config = dict(
    tie_embeddings=False,
    parallel_block=False,
    optimizer='ademamix',
    beta1=0.9,
    lr_head=0.0277,
    schedule='wsd',
    steps=3912,
)
MLP neurons of a small language model. Each row is named by its layer, matrix (gate and up: input weights; down: output weights) and neuron, and shows model dimensions 80-175. Each number is 128 + 24 x the weight over its row's rms, rounded and kept within 0 to 255. Numbers have three digits each. A neuron's up and down rows have the sign that makes its largest values positive.
After each neuron's rows, "raises" lists the tokens whose logits its output raises most directly, leaving later layers aside.

L2.gate489:118128161111126136095118112092130159130082094102145137151087172094140124152142148105124125122097123126141121154096133132104155118117142140168137104100108108140084107128136132125132158090114118113072083126093116100134140091123127101152133113154124176114110143107139139176115070130104097122
L2.up489:149102173130077146127135139132154106156104143151082079156156158093134120113105135151145136108161125133147112133100135159110173178117171152102105151120076095075122139142110116105137147101098127098090155099095193173124118115131140108092108140090130087103111157145105105111145140131120141132
L2.down489:109133094122160108118122115128103154106146124120174168100118111157113116167149111108113112156078128114118136113150127100124082098136093109155152107136170163154114115129160160139125104162157118170155097151159069095130135131132122147178133112142144172147129102108136158144109126143157081134
raises: "\n", "\n ", " chronology", " Succeeded", "\n\n"

L9.gate717:149124175150113105079136128091144106146154100172100098128095109171100142122126134121135118111117107134127114129139152119132131153130129062153098153146153146143149158156151133130131145176131080131123117127107130134122127155106079118123105127168147105124154109118134107118128109118154128126
L9.up717:125166118108139064087092133135110099106173112140094097125141114128130182093149116125157137173107170129135110148135109131118128146119103130126156128148135122139126137138119110148166093116078088114130151099074097141121138101159104187065156160133160110161161116106174180101135103123166117146
L9.down717:120170119149142161118102157116132103104129149107106107105158122159119131122085151138139127066070078166116169124092106121138125161126152144141134103164154122112101098157129157109140145119102122084118131138129105136116107121127104089132092109137188133103160101100131111109153133172134135110
raises: "ment", "ments", "ure", "ability", "able"

L6.gate204:098131160106118103129146110160138108143132128148134137124113111149143099121109147123111131131121174151132100113070105169125153124118151172116130143113139126118077128157173131120176103135120158072149169101171116108145105135145105150098134141111111110102184070125152128101113124134093129150
L6.up204:093122118088098123129114120134147139131130120119134146129108081147145126156111116129107125164143114121163113148115123152083112122113120145085135112135091071120121155121138131156095141137093128130164150120136097085138119109148149127184176143139109131148115140111099128139128109119078095214
L6.down204:134124145125120126143127090116111118107132129134099164107132153104118109176118121159158075137128070160136105152158171120172098147132149099163090178126107146129174142094105167118122089123134079123141105123128157132113115118138135133149114132139137129103141127098116094110118141127160110129
raises: ")", "]", ";", ".", " ;"

L2.gate678:092129089135133124172154120150131134099150143115095127139141127128143138153142151175120132129115145083139158140125085118150136145145171162151115140120128139109082132109138163123131146099090146129155135111111160137098156107123156132135148126125121168108124141142110141133118105153083139097
L2.up678:074150111130077090119155116085122096108113174113145100139105116121136142131129159144156140127152096148101131111131101138160119165101097158093163150118140108162158107122142128130162166119087134173104119132092122119142098133119099135131144081103174092120086149162142136152090161119151123094
L2.down678:171123123123154155143117124166102165131143099160108175110161112130141108139117109122106098137093135115132138137118149113113132104174168107157106095131102124114075151120107138147097088115156127085158144127170152125110155111123155131133105155154082175126166114085104135090152096142100118158
raises: ".", ",", " (", " respectively", " in"

L4.gate778:111143092149132137105118125131119103147141109108079089126172138157178130172135124123152109119108150124149136150096122135121179127106100171145126134139130118135117137091138150104168146088097121098108144131108099078120111131100116104102145106101150124082124103181145139140113113119112179114
L4.up778:114091103138145111084113152141105103146121105098150119124125112090156099131127106145128131117135172154108152138088133163106117164117136136083131119074160136148126114169125125150151121110104108124140155095106136148123172143115149118099130109170152122098125110143139130148182132126112124109
L4.down778:130133134119137124123168140113131158135148138131167151135141128146111123087116147121121121154120092087124072140143138103114128094095142160159157118144124072094146152123157150115107124146135141125096122145141128097160059115158113148172109105109154135156159134112119152128127141178160125145
raises: "n", "ns", "ne", "ng", "nal"

L9.gate408:096113123096114157130109122131110143157097093099102160106114151133109161138124149108086102112108163081178129159138096110154128090111115165142150166155143127123154115144112134152107128131133168149107123150143120126117131151159128151092085135124108148127138107127126130088123094132080129137
L9.up408:127083127106132139108093137123133133146118117135109125135110165159152122127129114147129128078116142134134186103166167139153125075091116156145103163154157120155144138110128132172101121121138149149173109141148132152120128108163130120071130167074109149078159082148106153092136134100116117157
L9.down408:135141107115161107154112155126113144157165149128140145127110086157155152166138121117094140215111113134130113133106122120147169158124158123110180121140154124116135139137139133148158142129109140123119110067082075103146138123051112156107062111178101141127109180113152169159085103151155175139
raises: " the", " their", " this", " those", " them"

L9.gate124:125152128137144138151137094118119112123161112157126125109148115169146093147117150093160137146134092121112107128076153127112160174143165101125162097162118170116121134118141109077156140125140143067114120114075113087124173129107108103143101100125134132171096138124138111153155134106137151125
L9.up124:119118106057138119115136106098104118107127121155167149151132142106128138115134158165117112104099126124100085148121118102156131127107122129105106141155132125156151111098083113124136138116104109122106121149129153131101101145140132101115176121120150124132146120141100157178118133120087128081
L9.down124:116139117122135088113134131128126124154163121138143106121097135153189106112128125091132158183127129095152135165100172158122139123158101086117166090140116100107134104121151148080157156112121135100163107118112087085137181099110117156123103133154146090150101174141146111162159101144122155163
raises: " the", " them", " their", " these", " those"

L2.gate135:085128123149161118127160126117127189145134115092142133166148115119130135121107090148120130145083120102134131123110155085130141131100147118092156119158130113115097114170147152117161128140138106171133070097181096109156106081092167155122108174101161167149090139138119120144098146132148121149
L2.up135:129118137136103126096123100122148165112105160148132139106180144107111095139144095105110133151138158147104127117094128144105110134140142142124141147077155120147131139085150138107140174118083144120130142124107104092166114160149134162076084144150167114098132097130127148098104119118155168157
L2.down135:113156106118136150143127167142114061131121096141108137148116110166169144091112174165141114097122133125142136126172129094190121120122097136146113101160083127135149111183099135149138091096141112122106130122155140155101137080103114119164169131106085126148118182152130111124158134138114114130
raises: " (", ",", " |", " during", ";"

L6.gate80:090114147145120135132111128137155155173110111162139106136120143105141115124171149128108147109136142119130126175119120087144132157065163123145119095167096128104105118152114096098149154076126137122105083170089101131125147083092126119107131143087122162119128125153122134128158068124077091145
L6.up80:116117128088140111127098159150146145158079111162104123081115125117132098136134135118137130107142135139149139116110139130122153096121112121107114092131093128119103128142160141090078135090099130163101108124090149106103133086105121157111143159132137129139137131144074132137178093102126106129
L6.down80:122117119141109108100180062111106119117160122119160129144131109122112186149093129111132130143123133110160147145129119148118101163145097115127132188123169135143151133114124108164135103151137141122115170120172124173158115157145155149098093115137114142122109111115166112114059128192128108114
raises: "\n", "]", " ISBN", ")", " purposes"

L7.gate742:126091143155160129142168149164138155145180086143134123135165095142077130111105144145124135112109104116136119117110098180108150122094134095124150187107138128121151168135127128110115113114159138095101132143085127084143129130097114129121139107130152129113137153128136092087137137132142153129
L7.up742:106101157120155104122133164140117142136126071116125108087124127172120137127137142105119134091128068104149104129159089112170161109112109114149129156101128149125138159117148146110144147167132104077105142124120157074135128080106068120137111144153112136102090138093142100141150120135087148117
L7.down742:138161127139122134102114110106138117156122128118175136151091149134156127126142125091172009140126092102149148162128162105111163109127075112142100117128158114091154155148129152117138170126143154139105117108129169108097120147134137136144084131162122155129121113129133161107121133168117121116
raises: "nt", "qu", "n", "ng", "ating"

L2.gate315:082131124085191113103109126106125158108115117119134196133091143121146114106110176156099133102123111092137121136163090160130114111109154160088121058146127098123111116163077147146100100124127093148124118085128096147161139091157126125108154177126119127104122123084099155130119123133125107130
L2.up315:143132113091148136143107139125137158147110111166111111109180156120095159126115127130125147150171159128136138151096114106118169163140129149126102137099134142084076097144148079122181165147104112157146136160141103115110138111128140123158107142120118134131113153125166150141117122111143122130
L2.down315:128149143153127124112121100120119088105128146085153154156079117127167097121140121138142130087112121096106134118165132147140058128123151123100137115162097106134166141122105157110086097104139145086133111076118152149142098138140134152095149149112129113135134118127088092117140122125097117136
raises: "gal", ";", "z", "\n", "\n\n"

L4.gate65:131131097133157090125128118116081136103101139129149102126128109118121106102115142107130122168157104124113081140123157116110110130159141143155146127083160110140160110121163127100128129152132125136192093144091111121139070134113101141073119131163141157151121144096111140153124135106158159184
L4.up65:137165079124166074103140093093114151129077110092137148161136130104124133148106131113111139182118098112114096169104129119139151145149157140180163131085140083132096117130183142112133128146121114107163093112108127139154073105120158160113153146170149170140123156114119142145091152158115164153
L4.down65:136115133135096171120131150141182141156163128147141179141150162142135119145144116125124137096074156135142174115115111150155125102085126095083136136171099124108085137151109139163122152096141129137095141116148141128119137110119139129147149150117106097086134127135127124107135109193089080091
raises: "IV", "V", "D", "U", "K"

L7.gate738:087172080128130089133124134115132153124157152134138112151131115133135166160178092106096160117167140118153153115135085130080065123100103117112128147125146159139110137151129128128142137136069155133139159143116106136117123091101124110143135106159156139108106090167101099095147131128134138087
L7.up738:151173135140114122126119112093145124110106113145100143142153101112122150130155137130123131125129105126167159139136115127101082121112110184140145145147156102133148128132067124156078111096109169132125121136136126171129137104154133111100134155109160087111175096161072128129099140134157112131
L7.down738:109116170107150103121120107126133090141156129119137123148124133161153105121138134119128105117136109114115111152115135110149158149126094099153161155123128130146137112098165175117137092110114075071119064095128099097156124149153129127193160172177123115157134149153190158156116109161123128134
raises: " him", " himself", " individuals", " them", " themselves"

L6.gate322:159108115141125126121102106171137135095128115150141121129154090151120135148108107155096092085115146096130143142113113142087150140063117110165111127152117132129150121118148144133099091121131096115111160124116092152122130138124106158145122131080116134159160146186142115119170085124131125152
L6.up322:120116102125160124141089103105105124140108101114128129133114103094133117136118111139109133122128124107144091148094128115124134093126114132121105098156127155128174113097128088135157092169095117119127131117151088120129149162114147130125101126114162139121099137152147116154145127111083133156
L6.down322:145116108128151143106148138162096181145117125140130081196099163150145138132069153113140100115112100138145141125133133144088136092130141108170131162109145145137125120115113148126112110121141120129139142172139132102112127116194125110100118090116106125211185131111134135101110148134114125118
raises: "n", "ty", "nce", "t", "ns"